config = dict(
    n_layer=11,
    d_model=224,
    n_head=4,
    n_kv_head=4,
    head_dim=64,
    d_mlp=640,
    vocab_size=634,
    activation='swiglu',
    norm='rmsnorm',
    norm_place='pre',
    norm_eps=1e-05,
    positions='rope',
    rope_base=10000.0,
    rope_fraction=1.0,
    qk_norm=False,
    attn_scale=0.125,
    bias='none',
    tie_embeddings=True,
    parallel_block=False,
    init='uniform',
    init_std_qkv=0.0334,
    init_std_o=0.0,
    init_std_up=0.0334,
    init_std_down=0.0,
    optimizer='muon_variant',
    lr=0.012,
    lr_mult_o=1.5,
    beta1=0.95,
    lr_head=0.00748,
    warmup_steps=200,
    schedule='wsd',
    decay_fraction=0.942,
    decay_shape='linear',
    final_lr_fraction=0.0,
    batch_tokens=32768,
    seq_len=512,
    doc_mask=True,
    train_tokens=140700000,
    steps=4294,
    dataset='wikipedia_en',
)
MLP neurons of a small language model. Each row is named by its layer, matrix (down: output weights) and neuron, and shows model dimensions 112-207. Each number is 128 + 24 x the weight over its row's rms, rounded and kept within 0 to 255. Numbers have three digits each. A neuron's up and down rows have the sign that makes its largest values positive.
After each neuron's rows, "fires before" lists the tokens most often just after its 100 highest values on Wikipedia text that the model never trained on. A number after a token or word is its count.

L3.down521:131123114127134106087148114084140097144097112121129112119162153114102081123158125124130107162084109164148080124112131142123123111131122128146163136142133144125157173110143127120131128162108154132146148147236083145138088137136130107100145124111096171153133127174141110120141097175089109167
fires before: "ul" 14, "ist" 12, "e" 10, "r" 9, "le" 8, "over" 4

L6.down604:106087160123143115187098165117120159085150084125144115148128159142103115158136105084122170105119185076159119144113142129111119126074081123154133155109149135181142106125103155122119137111151140126143101130128137103135119154133135108161093149121106129117148168149145149143105159122136137139
fires before: " " 51, "ed" 5, ":" 4

L6.down559:133120064123145090120145153125081130112155136113116130092126123179149120145149132075138155110120124117158128133085135094132152097157087121111132144147148124121132145123160141156079107114112121135122127094131128141117164154108156119117134097161163127118120107087113159119149113112150154111
fires before: "ember" 37, "or" 11, "ion" 8, " |" 6, "ed" 5

L3.down176:157108134122150120150137133144121174132151127108119123114142154100093109108133164137095120131143092165124156157107130108137162117161137121131136093122150129127174113131096156114128095142108146163109112126185171095124088092090133115119102116170124183113135165174144100143105126126153154173
fires before: "y" 20, "r" 16, "ist" 9, "ical" 7, "er" 6, "n" 5

L2.down159:098120099156118125109137137153174157149131114166124134108156110105131116148138136118132127137133095128131133107065134159156126144146123151166127140097088156105141173145124134119121122107096101146105120148164129139156112120094140167161164149153072144121114175085123164073161142164128103167
fires before: "r" 23, "en" 13, "over" 6, "iv" 6, "o" 5

L3.down604:108111134146129155112124134135077176126120090129131103111129085129145144088104141144124143109125142124150163127147149081123103138126123147140124111132135139118164080164119101105150129151180096155132137147099108120163131061131175116146169098145115138142139152148139152088143154089124128189
fires before: "man" 22, "t" 15, "g" 6, "ry" 5, "al" 5

L3.down375:156164104166124146165111122099084136112180155117161163148147118120089120089119130154170154122163110113129151139102105102118136130128102089154142157072103095124184076128131133149143105131112131096141152116143125144108120148116177124158076091134136128075160125123130140109134129111114139103
fires before: "==" 32, "ember" 15, "In" 9, "===" 7

L3.down431:093147113117091157146104127144134111153130111140158171121110151134101127112155139120148112101133151138169145145122118145130059139171141179155083115106105129158135096117114169097102117157118131137129096102136104103155158120137130169086150101098126130093148089111141128120132124101149131123
fires before: "ion" 29, "ain" 20, "ed" 12, "ions" 6, "ric" 5, "ree" 4

L2.down259:112087135133169085130141132148145133044142139104157124097105103150122108169143116086118122112107100135125120124137131123174143110094127122172160137104133147074130157109147124086141139130133094119160166126135126102135179127141130126122131168150106143170123156111138144081164163107107132140
fires before: "ent" 36, "id" 30, "ence" 4, "p" 4

L6.down506:147096155131128116117143145143165133092161124144160112114103150125128122127116156119132126121136103187122114114151143176160133126079098151172138142107131124149159153104164187163121129087170135164127144129105109089126149116167136126116147168098102151128093091167133144139146135135121128120
fires before: "p" 22, "ear" 19, "id" 10, "ult" 9, "ul" 8, "erv" 6

L6.down566:103105143114085102169101114152122125103129128127142112092132150125137130106133089132119149133122128116140119120156124135150133140103109128137083131149168143103118134102168102112115128119103119111116137146159184111119149138133143121121166105084100167136124115144123171120094141146086091123
fires before: "in" 14, "c" 11, "om" 9, "th" 8, "ad" 7, "ord" 6

L3.down561:139148123102091135055206155154142110150098111087121148114113143099085102135123161131142122157131144119142130099113101095178092106119083143142137119097124091115138134148144169120095168173098092107125143105135134131114135160188149150106146117111165159137132135130126138124099140107138115106
fires before: "ow" 20, "ip" 17, "ort" 12, "ar" 6, "if" 5

L3.down132:104122086150198144106136141120138114131122150119130145118111060179146108127208131173138154146153115104147119076104104149134184155126133103098112172143130094138125136121203134135094124089138131149119098142136138110116154142149080118121110130175152148124105120117128144128111111141088175145
fires before: "o" 14, "ion" 9, "or" 9, "r" 7, "iv" 6, "R" 6

L2.down176:122121157118127076124120112131124094132120117183125115161096131138131108128134120157119090121118117173129121096168140105079118153113151164153150094151112149131138101164141106133092121156119132067125126134126122112141128161158115123130135123141147114107129148088111206186113135143119150140
fires before: "d" 22, "f" 12, "g" 10, "v" 9, "c" 8

L6.down532:117126100121080167104128121121123133142091127130121092155121148143078139110158165102115078122125122130124115146146143128126073140132121146133114134133127109139123143123100108163121140192149154119151130126115120113101142107154147096122089128102124106091156124106088122126181079124171141090
fires before: "ed" 19, "o" 11, "ion" 9, "ing" 8, "i" 5, "er" 5

L2.down462:121121120087179096109164094125121115161112113143160083107127118137113123108138144143118102155085088146150126097134109102148121124101121166139147175166154114136142168179160151140134140139127075098091120137127140096139118127122096124134127158131098122136087123130109110083170134114127117147
fires before: "g" 19, "le" 13, "f" 9, "l" 8, "v" 6, "ad" 5

L2.down239:152156132098143123077152097128107135125098127133164127161114146136112118122150130102127122117151114151087136119132127166139128137095095127174123133119168114116111146143123124105096197183144102145182162159169109142117111107139121115085131071111140111089132110133112152125126117114150101109
fires before: "S" 31, "K" 16, "." 11, "r" 7, "p" 5

L3.down515:138109125094109172146164178076104110131129138148124148126125109110117140142125083125161110137116141117108161136113157129162118139124146120161081133086119161149137112125133124134104108154083143111170112128137134139079129157136134155186118114144136092113108138083056109162116161116135172130
fires before: "==" 24, " of" 11, "===" 9, "al" 8, "In" 7, "A" 4

L2.down299:100140147137140149121127119113155112119130122112166097165121082129112117144140155079128119137103106133102114161099136098095116154089127133141127144154161152137139196132138129123114113123154128109157143083129090133110150131087155102148142107121126144133132109156117148094109138124132132141
fires before: "m" 44, "ity" 20, "ment" 7, "b" 6, "mer" 6, "es" 5

L4.down26:101172167123154118150125142133122130102118108142129132130147141167104113096139089075141124130153143140140148143135116138103124106077151147127167170155186142150175082124153145142083136092095122128106123112153160106134123128199118137136076123110113136147084166143150140109119135122075105127
fires before: "o" 19, "ess" 11, "is" 9, "or" 9, "ice" 7, " " 4

L3.down148:098149141142158111148179091158140103131134109121101137118147152143108126080145132144117115129154119134148082156161116112081118128120082108159106117131156084091126130149140110150106124128105122146125128132138152154111141158112157134103110126120141144084159102166144118120143101098135103130
fires before: "-" 21, "ay" 15, "os" 11, "ub" 8, "a" 6, "ass" 6

L2.down494:129102106104134085124147114142094071135143118147115154165126134145099113158148106149121155151088120138090133119116105127137131111117158118140103108153137134147154190156144121121128113146116150138103127131088112148134100137129144106162136101137155108094105125137098148122127142135111141156
fires before: "v" 11, "f" 11, "d" 11, "g" 8, "m" 8, "c" 7

L2.down47:147082121166139143170122123152114151087150104133127100111109171113113107102143165103117139132133104159112163102081122082118118113161105131118127096115142106138165115149117145146095119138103112125107153144152168078100078089080163140129127117166094164115150136153125106101120145125137160171
fires before: "y" 19, "r" 17, "ist" 9, "ical" 7, "er" 6, "n" 5

L3.down374:139127144131153140126108146089129105110159135151088155139064130175098084091127118106158127127154125117124106096134180168178103085094117151143139091163133172114135116122177122121131105123132153115153134121154149137139149156074132134121130122137154098120120141121118127147134174111118130124
fires before: "==" 29, "ar" 6, "===" 6, "," 6, "is" 5, "In" 5

L4.down353:103117126111140108170127140131118128104114160105084129139115139138092152124155144113141150093148154134148130161147157154121108168140159093142109137122116117124148119092125132114154110148131125142121155107128122099149079138113090116120175178094066113127118108109168138127096147134105141162
fires before: "le" 25, "an" 11, "l" 9, "r" 7

L4.down543:126120140133112117156131090121089116121164149133113152121115085076157108141119123121157100095112125125103100120115137127109148147096113117134128173151148091120126112163121180106125141125149146150122077166105131120119140080136142155137127125147141181131133106152172129132130109124134126068
fires before: "c" 32, "t" 12, "ound" 7, "r" 6, "ts" 6, "g" 6

L3.down357:110129171130146127132143101140187116151092128127147146124107109081177107148147132132078137137136084168127142119164149139146122157117119124124125147159140107140103150112084140114131124101154125132134107080127159124132148120120195128120135132146141089115094131111110119130085114105134109158
fires before: "ing" 25, "n" 16, "al" 9, "y" 8, "r" 5

L2.down543:126121127153172129157143131134159093153161109134085120105156112111151116155114118126124104139107124119111133142138115104191156165117109101181108168148136101124145113089123107141119125101170105165146112135124159111117195154074126134121145147107163164124098105112164113139122077146132119116
fires before: "te" 13, "l" 12, "c" 12, "w" 10, "s" 9, "ad" 6

L4.down80:100158101153116123119141113153113119128094145105148116127103151099107128150138135098110092133138117146168142128128041122123153152107132155160146138161144093151189159133129146170185155131130144106121120145166158150118147132121147131142141160113113124129134165195110121135147133176095133121
fires before: "|" 52, "===" 8, "-" 5, "R" 5

L6.down429:106098135135134109122123122115099142105118148157184130157147111093125124124121115140119163158118129174126066150145129121164126116168125170113133146128133096160156135126144121135071157101095108139099075148116131150117109151179076175154138152082120171139097124169144139137135149129119135114
fires before: "as" 39, "ion" 8, "ul" 6, "is" 5, "ut" 5, "ts" 4

L4.down303:162179132160103091094089156137121134137148146112106097116103183159147149082132130142159125155127112168137154092111102114135089097140125101151178127086164117086141118110139142131106145158144103151142103128129143106133147153133140136150137146122140124155087146119128171103123161171087126182
fires before: "st" 24, "m" 15, "ri" 6, "d" 5, "n" 5, "se" 4

L2.down394:148112130140156088129150131151146100110131107159170120163140086077120064073099090121091126135134079158144137156127146112126152140095123123152120126162124136135176132115104154155114093091120141110150061155146097121146120125124114116115097133138174150128136102123152153152152111177109110133
fires before: "am" 29, "le" 10, "ac" 9, "x" 6, "h" 6, "or" 6

L2.down552:142123116107127161098093140138107116112124086134130126108079101137141140074129104076125155132114133117118122134111107122140139133081159163127155125161093137148102122116158131142083100148198079109128136110150115150116140160112155123099143126162110152130119120110126171093089129176158148168
fires before: "p" 24, "b" 13, "ent" 9, "al" 7, "an" 5, "on" 5

L6.down601:142126111150124109093110136127139111130160129092120113152148089127114168093190123151125132147102127129104111096145131103084128137139182169115124181066137143098170081123138126142115082129128135148170122117094146141142076125096112145109178130123077115102073122163105096133115102114095124149
fires before: "ce" 18, "d" 10, "y" 9, "t" 8, "n" 5, "es" 5

L3.down399:109104124146147175132113111099101165123112068122137143164084145086156090074140124123106133132153083159086140140063127124082126076178132134150109117159137119127153119107156097083116136154179137137133097149126141135127108169115136128152116124108117148097140129108152130122162136097092100119
fires before: "ember" 32, "ed" 10, "em" 8, "i" 7, "el" 6, "ers" 5

L2.down55:101139136140115145151116143125099091171144096067153116138105119148187140099108189156145083090137143139112147166154124124173087103122132086128109180146132149075118074113079156128116146125166138107113086119120114137126103152121131108133135135121130162142121104155120158145147112134145134143
fires before: "ch" 28, "g" 5, "ia" 5, "c" 5, "ion" 5, "in" 5

L3.down339:084140101123127141123149138150140136160144129117113131116132119108108123136152124131125136128160134157096148142103142150155107153153100120157126153120126119070157161158130149103106154108105100122123114095164108134129097126113155128116153150141063151129140149120131169084172141163131092153
fires before: "r" 26, "en" 10, "o" 7, "over" 6, "iv" 6

L6.down103:136093150156080155148149134167138119095120123140136103072104156144177125146108154130169124093135128104148141151147160149068115116101122152156103137087195137111136147125159105138118138119110134093122091133155158116147101139116117142160167117097169093109164136135146124126120144109118079118
fires before: "il" 29, "om" 7, "ord" 7, "1" 6, " of" 5, "2" 5

L4.down366:123080126162161151136160139162137136146129126119124125158151172132134121096131123142122117113136105123136102169127128096095121142126117134160129118149103069129083119109134160141112086096092173168092094109150136129105174133115156148093112144117093154152091128111128138135154074113131143139
fires before: "-" 94

L2.down386:148161132128125082170161129153145127156110112117105111127129106138158103127126122111148127133132150158100129149101102118174134114105144107130139053150139103115140162116146086108090117124161128155109118096154109169127106133113156079164138128115117141160125179132138143153120143111144176109
fires before: " |" 29, ")" 12, "–" 11, "," 11, "\n" 8, "." 5

L3.down501:128093101119140102157083131134137130121069120061090100161131116097101097130189166105101092162136107151117098150133094106103122127114083150155123142077122067105160106109133131152110095192092101153142107106097089131135135172112163103100115113131133108145116142120117135120147116123123122144
fires before: "ed" 24, "ice" 14, "e" 9, "em" 6, "ing" 5, "at" 5

L6.down596:103128133084175103147130098114127110132102094140132075131163112075115131114123113124155110111131099153132119091147123078197094108129130123180139177160118119147102118141147166155105089121143126128119133139179128129118133133120091117133123159126152133151079117150128134109140117124117128145
fires before: "v" 14, "c" 12, "l" 10, "p" 8, "g" 8, "f" 7

L4.down581:141111190110187159099148140139156150114136142153154120161081139125136155087142115108139119125107165137112140096129161106098071104175087143135126108114150122147135114108168154102151148113173110114150087154099123128153117136110100112122133138077110155108110137125132150124169145095163102107
fires before: "e" 36, "ing" 12, "ed" 10, "em" 8, "es" 7, "ition" 6

L4.down459:143120109093099129126174126142130136161109080107112152134087153126133100146081115141146141116140129147137105152101099116114124110144114128141165133090140116121120172151144138160126189173138115144099154128136116157089091131173180104118140108152130133173140143111116138109110144161135111145
fires before: "ow" 22, "ip" 17, "ort" 14, "ar" 6, "if" 5, "ot" 4

L2.down592:094090147142144110111120127173089173161130097129153080138117105118117147091150119152098128115158120115112108168100111117159097154148145113139092127109134147125161118147110108126117128131153148155107137106110155159152123102100170129143137102145106108134139133137133143124117156094118110121
fires before: "t" 22, "g" 11, "al" 10, " of" 10, "man" 5

L2.down2:135114122157111136089136141127147139104107118140133135113075125164094106127163121103110139098166111105111127138137104063134132119162134125122109153157109105150161146127115155172144130080095141117119116105131134117136081146127169120106138136130142120083145112075135101099127116150164139119
fires before: " D" 14, " P" 11, " M" 11, " The" 7, " L" 5, " S" 5

L3.down69:125141092152142108125149153136110106113136092151157142093076109126133083084132143124160132152152130160099117131110136147152147155121150112119145154166132115111113134102115157144153113119121125130138132114142128105105188108137113089080132139131110144151139172090143125132121159060129163110
fires before: "p" 20, "ear" 19, "id" 10, "ult" 8, "ul" 7, "erv" 4

L2.down285:145126133151149088111089094120125146123114090115120103093132161117099103120154158119098130140183103170133107115122161148162173110185105096160101099105150124129177128135099126059164091148118120135157128135177172111146118092110120129135129100142092161102119165171147100124104126099128144147
fires before: "r" 19, "y" 19, "ist" 9, "ical" 7, "er" 6, "n" 5

L3.down585:106113137116130104112143106159117100201161113132104107122156123119121131136149138113112136161079100171136093097187092089120122118129151131099103160199166117146137114112142122136118109132121100087141139152107140084169110138105126142122146116135110124113080122102162108127169113124121134144
fires before: "d" 28, "g" 17, "v" 9, "j" 8

L3.down632:133148128158139074080134177137135166109097114138125117129139139127119127143063135146127121097149126155114101138128154109123170153113133133135145114206119135085122123138143171159106125087112124125105104108108146112137118101116088116142158147116143125137161137116148149126131196125105128101
fires before: "am" 21, "le" 14, "ed" 12, "x" 11, "ac" 9, "n" 4

L4.down9:131129119120147124159125129108133114119169107093110143109126140112115138119091117099115132172149120157140093150115145148131122120156158109113126182153149125112119118114119135143125117186164150114187147165161147100111092115156147106130106133085136122129073144140094063110140156120138133101
fires before: "o" 27, "os" 11, "c" 10, "t" 9, "s" 6

L2.down22:133098099164096161152141180130141125155101102097145115143103132116131170115131160106098153115100109095154140138169133149163178130113134105105088148109113125094097139123121126117130119192130142157101137129133095113095153133126167126132126137111139136137148127131122143163119094147105113136
fires before: "os" 14, "i" 13, "ear" 12, "ro" 11, "s" 9, "o" 9

L2.down607:130130097084120109105140155143142133142114118060143137125108156106134120145095145158141133132132106118154144151116124121144100137115128120130182127103130167131118168122117126164092154162162072123110142135144097122104125133182160120100154107134117186156087152139150145100131171125130128120
fires before: "ow" 20, "ip" 17, "ort" 14, "ar" 7, "if" 5

L6.down535:111119115165147141151123114152127112091126112109180109152153114067129104162126159113198149139118156149114153148125123126108157113121118112125135134104117111130155119150155137122082166090118145131113079170154065142111143145093132098134123135114147126145106166115161101093121124168139118126
fires before: "c" 28, "ter" 17, "ts" 11, "b" 7, "1" 4, "is" 4

L6.down411:106150120104152103107104152156109104097142137122155112154091173099148124136095140087084136141107148135106129111148110125148114114114169120081141135131124132149071124117118116118117115125157150116123118130105114131185073127140118175127108100138156134094142152158082107088144140126121155121
fires before: "s" 24, "c" 10, "le" 7, "ar" 5, "an" 5

L2.down525:151122117127165096142046131108127145160113125116141098136193075118152120092114132073166074139119140131129140116134153127104128143131172090139097144099136138136158147133101099141087142125146108106131132136103089156157112099134094126117113155138076116100157116112152168135124108110101120127
fires before: "c" 19, "k" 15, "ation" 14, "ed" 12, "ce" 6, "a" 4

L3.down406:106118104113139103114116139170149120106169101103134171125129113149112104161120158101103146098136140078164102146139164152141111161133151116108115132128119117127116118118188132115124102125152159175096176160159132091163122134128148141125112156132173124165110149118171088138137150137133116133
fires before: "r" 28, "in" 27, "|" 13, "ain" 7, "ro" 7, "est" 4

L3.down108:129139108139132105130127144153073122120095112131115129115089142158100142133132143154137120132187105152126130107126125126118128089088127125119090145119104106085161140127121143125143072141143104111175113152111144150077115120125089088139116131132123124139140140122126167102153125125128142163
fires before: "ary" 30, " |" 18, "ct" 15, "g" 8

L4.down20:137122123154114128107080135211064144161137130139172121157130072106118136073108122109127111132134123112105121118110126124184102133119133126139110139140116137112116141117150129145144131126113157113107134127162125134118104113150126136137115117151126175158072123115134131102114104143128146129
fires before: "t" 16, "ch" 12, "r" 8, "ound" 7, "g" 6, "iz" 6

L4.down365:083136127164129104150034169138118158121123106106174115099113132119111127085122136126107134114137096140147123123074138156138098152157162125122173160095133124118178118089142118121145114150122165155132111096150127156098153135135150156138123131128124082157120147126109143070091157127134151126
fires before: "ly" 26, "ri" 9, "th" 7, "n" 7, "t" 7, "l" 5

L4.down156:095135085128137083140135165191130145125118085136125144154145138117127082133133098125141127116157110137113130108080111137104149163115135097179157121088168116122102131142144135112132129148113096121132127123110131149141083109107145087125130142101158152136163169153115128093106081157095104140
fires before: "a" 15, "e" 10, "if" 8, "m" 7, "ace" 6, "t" 5

L2.down333:117128137132119104113135088129124099116144083124118081166131143125145099122074107160143130098158072134145088097192088162112090122171106130143157138153145119096200083096120133125123123122100112106146103118144135128135173183101115138097137111130129111127107150165122134143108135141119110163
fires before: "s" 51, "," 10, "\n" 8

L3.down137:132153076099152150121132171158075134112090107099155108141128146123151136104152153139140131106120140168136134130094159098150156150132133129140100100223165121150135128090107121129138143168151165152108121141126092099160120137110140111132155157160129137147113165117135143121117151128153153091
fires before: "," 17, " of" 17, "." 9, " to" 8, " |" 6, "al" 4

L2.down464:130109106118109111095120102128150087104130112154146107084102107137119122091142164097157089107119152139089135141142151106123093153118126138129134078069116100151115127089125087109119160092125114132096128112138066146112166129130119117112180098132156115105102139106143145081165149105132158105
fires before: "ion" 29, "ed" 11, "ate" 10, "re" 8, "ions" 6, "r" 4

L4.down313:144148116130095150145139164132092102121115090113135105123125153150124094116135158127094136086139132118111077160148110130134148154087132138128114150140124107116087164157139116079169120161131133135092148145152116075101082159100180085099111118154092108146140163109162136143096132114111116122
fires before: "ear" 23, "o" 17, "ro" 11, "os" 11, "s" 10, "l" 7

L3.down21:134108119150124140127113126132140122085130097124163118092102139131131126105119151097147116137146091159085139154089161122113117146093125148177138100112154146161117139108134143157091167165158117120113150090136117168137125128096093110116177157127147111112143111078134076113106101170144128120
fires before: "ber" 18, "b" 17, "mer" 10, "er" 6, "an" 5

L2.down443:169115111171126133155132139086115111097127182130160090089117130132095151155101088113164137117118138133135115121145135105101122138092118135136116140153110124095148130117117120140132091131100163121157115143169161163105171168118146125117101115148078128100077115087108154146138163122115085129
fires before: "===" 11, "|" 9, "The" 9, "A" 8, "-" 7, "==" 6

L3.down133:132130113142107122088071089115135103137113127120139062101139115115119145098115115147128124140098166154123065128141084127111107136132171163113135105143124115105132101145122074149097120088118112133119124175107104105183134164158095139125129086105156165122115162142144133121122148134152120158
fires before: "s" 28, "as" 14, "f" 11, "st" 11, "d" 8, "v" 8

L3.down611:148143083148155120104117171122120168132128118157152128140148113165136121153154150128126128140139103142161102138131125105140105131100131133158120110153150088102102130161141171174128132152107123151120156123140144093120116125112150138149126157088113139146118086132108139141142155132154148104
fires before: "am" 24, "le" 11, "\n\n" 10, "ac" 9, "x" 6

L3.down265:117141104116150110147121180125082090091156088106141111142097115119090110124163144123122152109149138076113098144154133147136103150146101158106125157098146073118131141106150117121113134121114147184068135129109106113128118101142121137103129121118123094162109132108132175135130123110104104101
fires before: "r" 21, "in" 16, "ain" 12, "ice" 7, "ro" 7

L4.down398:138131094132085100130144149137120107086098137152145137164146138130117083085086127111109194152137126135122122152185098151110134112119137123153105172174147158060095154070137147157119140106171169125133177120117099143110123097149093138108159138161157126059141116157131151128161146132076150150
fires before: "port" 17, "p" 14, "il" 9, "er" 8, "on" 7, "re" 6

L3.down274:123125127114169134112113126160128115135135075147083140137129119154184129123198182157139065117176167124120115105100138118098118166153100122103115135150142083121114111112168129132049144156143133140105136123137111113137158160137131076114101125130128099096137141138123126110104151098105136130
fires before: "or" 24, "ion" 21, "iv" 12, "r" 8, "ive" 7, "ed" 7

L3.down523:136127131149139139100141124137089154087118160085142113133112120120138132131122149119160116071116129116086137158139123126143158138122121108105100088108160115109138158114117124133111174171149099157135160121145144129114123131145145126099135098112148127095146108143132124112102112140139117097
fires before: "S" 22, "." 11, "K" 9, "p" 8, "C" 6

L3.down504:131133124102104147142122128158148123146152125145107148116105112173142156109187171131167087102151156127153104133152135111126114115153107120103095143116132087152133126105161118139102162099143125183076097101163067124128193145120130094109139118122156108092100136063141130095098132111141164090
fires before: "ion" 36, "ed" 12, "iv" 10, "r" 7, "ions" 7

L4.down518:102152143121136127131109150159166142112142138120119115137149156132112103133123133115139081108123125133080123108131171138101161127120122127084120125117100148097172116131114118152131169140159042154130110156130154118118140141103133113110147113108063130111123132160138115107115093122141151158
fires before: "n" 19, "r" 13, "t" 11, "l" 4, "ity" 4, "i" 4

L3.down163:119091131135153090079195128110143105068145123108129133113155123108110135154123168138171168129163150111129119122111111133125154095085135109140135104128130162137149125110125165139123126172145144115078147161115132105147110194180119132135122155131092132109145130121150166145165161163114148128
fires before: "ed" 28, "e" 19, "ear" 10, "p" 8, "ul" 6, "on" 6

L4.down199:129097137171151093149124127122137158151114142165095068102119116131142108150100147122145140150159119116128108136154140144133093126171153167116150111167131152143133099130108145170121114134094102149126107140131147110159161154129114136093121084078111173109090139149128114082130134082136111155
fires before: "s" 49, "ard" 13, "h" 6

L3.down396:151143116105128127081140111154120136129089148123159120142117158121074168139139111118129103110111121158077150126122127183111115112085120114133103132118170115099125178141107127125096167190153113154153154125129124103140119109124117099103132074103092124095130103148110142126134146117146097107
fires before: "S" 29, "K" 15, "." 10, "p" 6, "r" 6, "C" 4

L4.down71:121085124114127077108116152145133098079155146120142152119107122136113121144133160114107140117123118130080111121140134156152139120130122139144131164138151126086142136109151087083163125104124149153094156093112150108139155111110133105155134177108143140174147103124158103126157109117124133164
fires before: "in" 24, "ain" 15, "|" 9, "ro" 7, "r" 6, "est" 4

L3.down418:130142135128095145137138125137130116118139127140131126155116077110079143144112141125132085118130137160086131137117136097105168160106167103102113116097138127170155116127165116112119117133123176130143166133153128121116114145121111123124154149113078096159125094113152111091140106169119147182
fires before: "t" 23, "r" 8, "it" 8, "l" 7, "c" 5, "if" 5

L3.down321:092135162165119123128102145161106140128155152130148115120122135110175126160139148157107126131156108070156128185138146138134100088095147080118107143186140135125106112148094124122138147099103121119117127134118107164138110131125146101131133133100130105128138130145172115150150134156182139157
fires before: "ch" 28, "c" 7, "g" 5, "ion" 5, "in" 5

L2.down465:118144147152113108102106146130115142105111178137137092119063146101103133200161100084114134094147163145135108113114102128116128160159090078133123123160180127126178130131082130164168097170145135114145108115106116116115171112114187110110126111118122128123092082129107096136126103141087138150
fires before: "-" 20, " " 20, "D" 7, "|" 5, "J" 4

L3.down263:104102115135120094131173139097154115102166112140149144116128170080117113127125136140152136129122073167123116121159128173168126160118162113173121157099117140102128147120121132161078126123150111136132192141116130114132134150206146116122149129124109146162131140117137155113098182125102131165
fires before: "ear" 18, "p" 18, "id" 10, "ult" 9, "erv" 6, "ul" 6

L2.down103:146171123145113128145159166152138126088082121112136126155143128123097106125113172088057144132142123146129092156111159157173146138082147127143138148118156148118089164156125128082152131189121161140071151158168126082115133151113161112094144104124087106137121142138137151108096130113136161112
fires before: "ear" 23, "o" 17, "ro" 11, "os" 11, "s" 10, "l" 7

L3.down531:106124115117125066101121150158119137162132096130134144150080087118124118133094148099129142169104088100135131132148133130136137162106108182114115188187173140084116133097136128156117115098134134125116110121139132066144135136159130104133198119110143126128115153128116142117124091136102141100
fires before: "d" 22, "m" 15, "v" 15, "port" 11, "p" 9

L2.down323:124121110161106118136094162128103121173126152098139138156129121113126113112091117112142149126089177151108185104156127127114146161137214132103143131154104145126108075108127109169128114176081126117080093166137151143159132131176094163126139122145158115154101121143154094125143140147119124164
fires before: "s" 35, "f" 15, "st" 15, "d" 9, "c" 8, "v" 6

L4.down70:147150157137096091115096094139089129146124127082115064107139150112154106127131149112121174127084113172131125199109121128125152148152120120151098155129100141103128099097151112148122108145162144152127128134167155094096136116132112144123132122088127149085159138110126156144140122137114141122
fires before: "t" 17, "iv" 16, "n" 10, "is" 9, "p" 6

L4.down280:120113123152105157131092111142113131158120130123161135129130099121155089121115193168096100108151107096125150109103151156170112116128147118125149132123124111100091133153143108132137163135129116113129120158129130152123104135123157126148124154092140125116064110144135131121140142105123093156
fires before: "ch" 31, "c" 7, "g" 6, "ion" 5, "in" 5

L4.down563:127108087121163167048133112107130165101108135113102107115128131108133146128145141150132114096174104111099146130124097132090133117145158128119133091188128108099171157197165139120116132145117168142128100126154123135137110109102130124127136143117120120136135139112145131151134128146157155117
fires before: " " 39, " \"" 12, " D" 8, " P" 5

L3.down285:077144128137132142115136135146092137166127141147132141147129155138141147211167141116116102137170129135136102171109121134095096123135112110177144105144132090104141153113119189154143122132118168147113112148139128140113149131122154152139132163113104105097163151131136085147129111120091131174
fires before: " " 33, "-" 27, "D" 6, "1" 5, "|" 5

L4.down44:075127130099105098072153168173142153153094119128090123145134141135124105099123131128130124089163081146111135131131108116155125143116116129117119146121145130093139135126125116136107122130140129110139116130128116135117101109142145118147133132109119153139105166126123182159123126111107129162
fires before: "ec" 22, "e" 14, "ort" 10, "an" 9, "ace" 6

L3.down31:089167117129131108137135101113170145111191140070161135138150092149127127129138124139142100098135146155115118139129163145085110114112139097110070152140129118133120110123095117116139148153114130130144143155114105173140131114154120124128096219125151117098164114115130162109101135099118149133
fires before: "c" 17, "ch" 9, "k" 8, " t" 6, "ce" 6, "in" 4

L3.down549:089131146130126119109110129078140136118124143096098125135143138097103145154125132109126140121152117134150141110170148141102153139123142150121115162103109105114092161133168160150125131119149120103107110113148128052075150118121167128120130102138114131063130112144113165130107082105141133162
fires before: "ing" 29, "n" 10, "ther" 7, "r" 6, "s" 6

L6.down36:107138161123137138150187105076099161099118131137176083139118120088138149118140150119117113090135159142160122115142142146102091141113107108140144106114143147155186146102105172093107102109131126137156100120120197115136149096146135148149104112098149178127136109142136149096137125132115123136
fires before: "ud" 42, "ed" 12, "es" 8, "ol" 6, "ct" 5

L2.down188:104110100117102101168146137139130148105103113169139159146078087086131103130102183128127135120107116089091128135117125119166115137126120190132132168182189106084124119106136152147142145093086132136118147134156117081149134130152138109140173120095129138164109124129129114112131111124129077125
fires before: "d" 25, "m" 23, "v" 16, "el" 7, "ap" 4, "op" 4

L2.down63:114103196141140128081120140180087140143130078115157113146119093134117093111121119121105101116109116126122135156101131100110112120122108167136122104084143139112176120168097081125124153105161126148134103119117110155071123104124173135127148118160142130151113179138107116100131133082123111182
fires before: "man" 22, "f" 13, "i" 7, "n" 5, "al" 4, "us" 4

L6.down226:110110109112127104113085116136137145087126138144118144126106126108143119099141129173125137111093197135109166132105129118097130141150140126138120139169140147080125117102098137111097132116090105134118127155152156107150089122133138110139139145095171158139131132136148113137107141130127138098
fires before: "ard" 16, "e" 13, "y" 11, "s" 9, "st" 7, "if" 6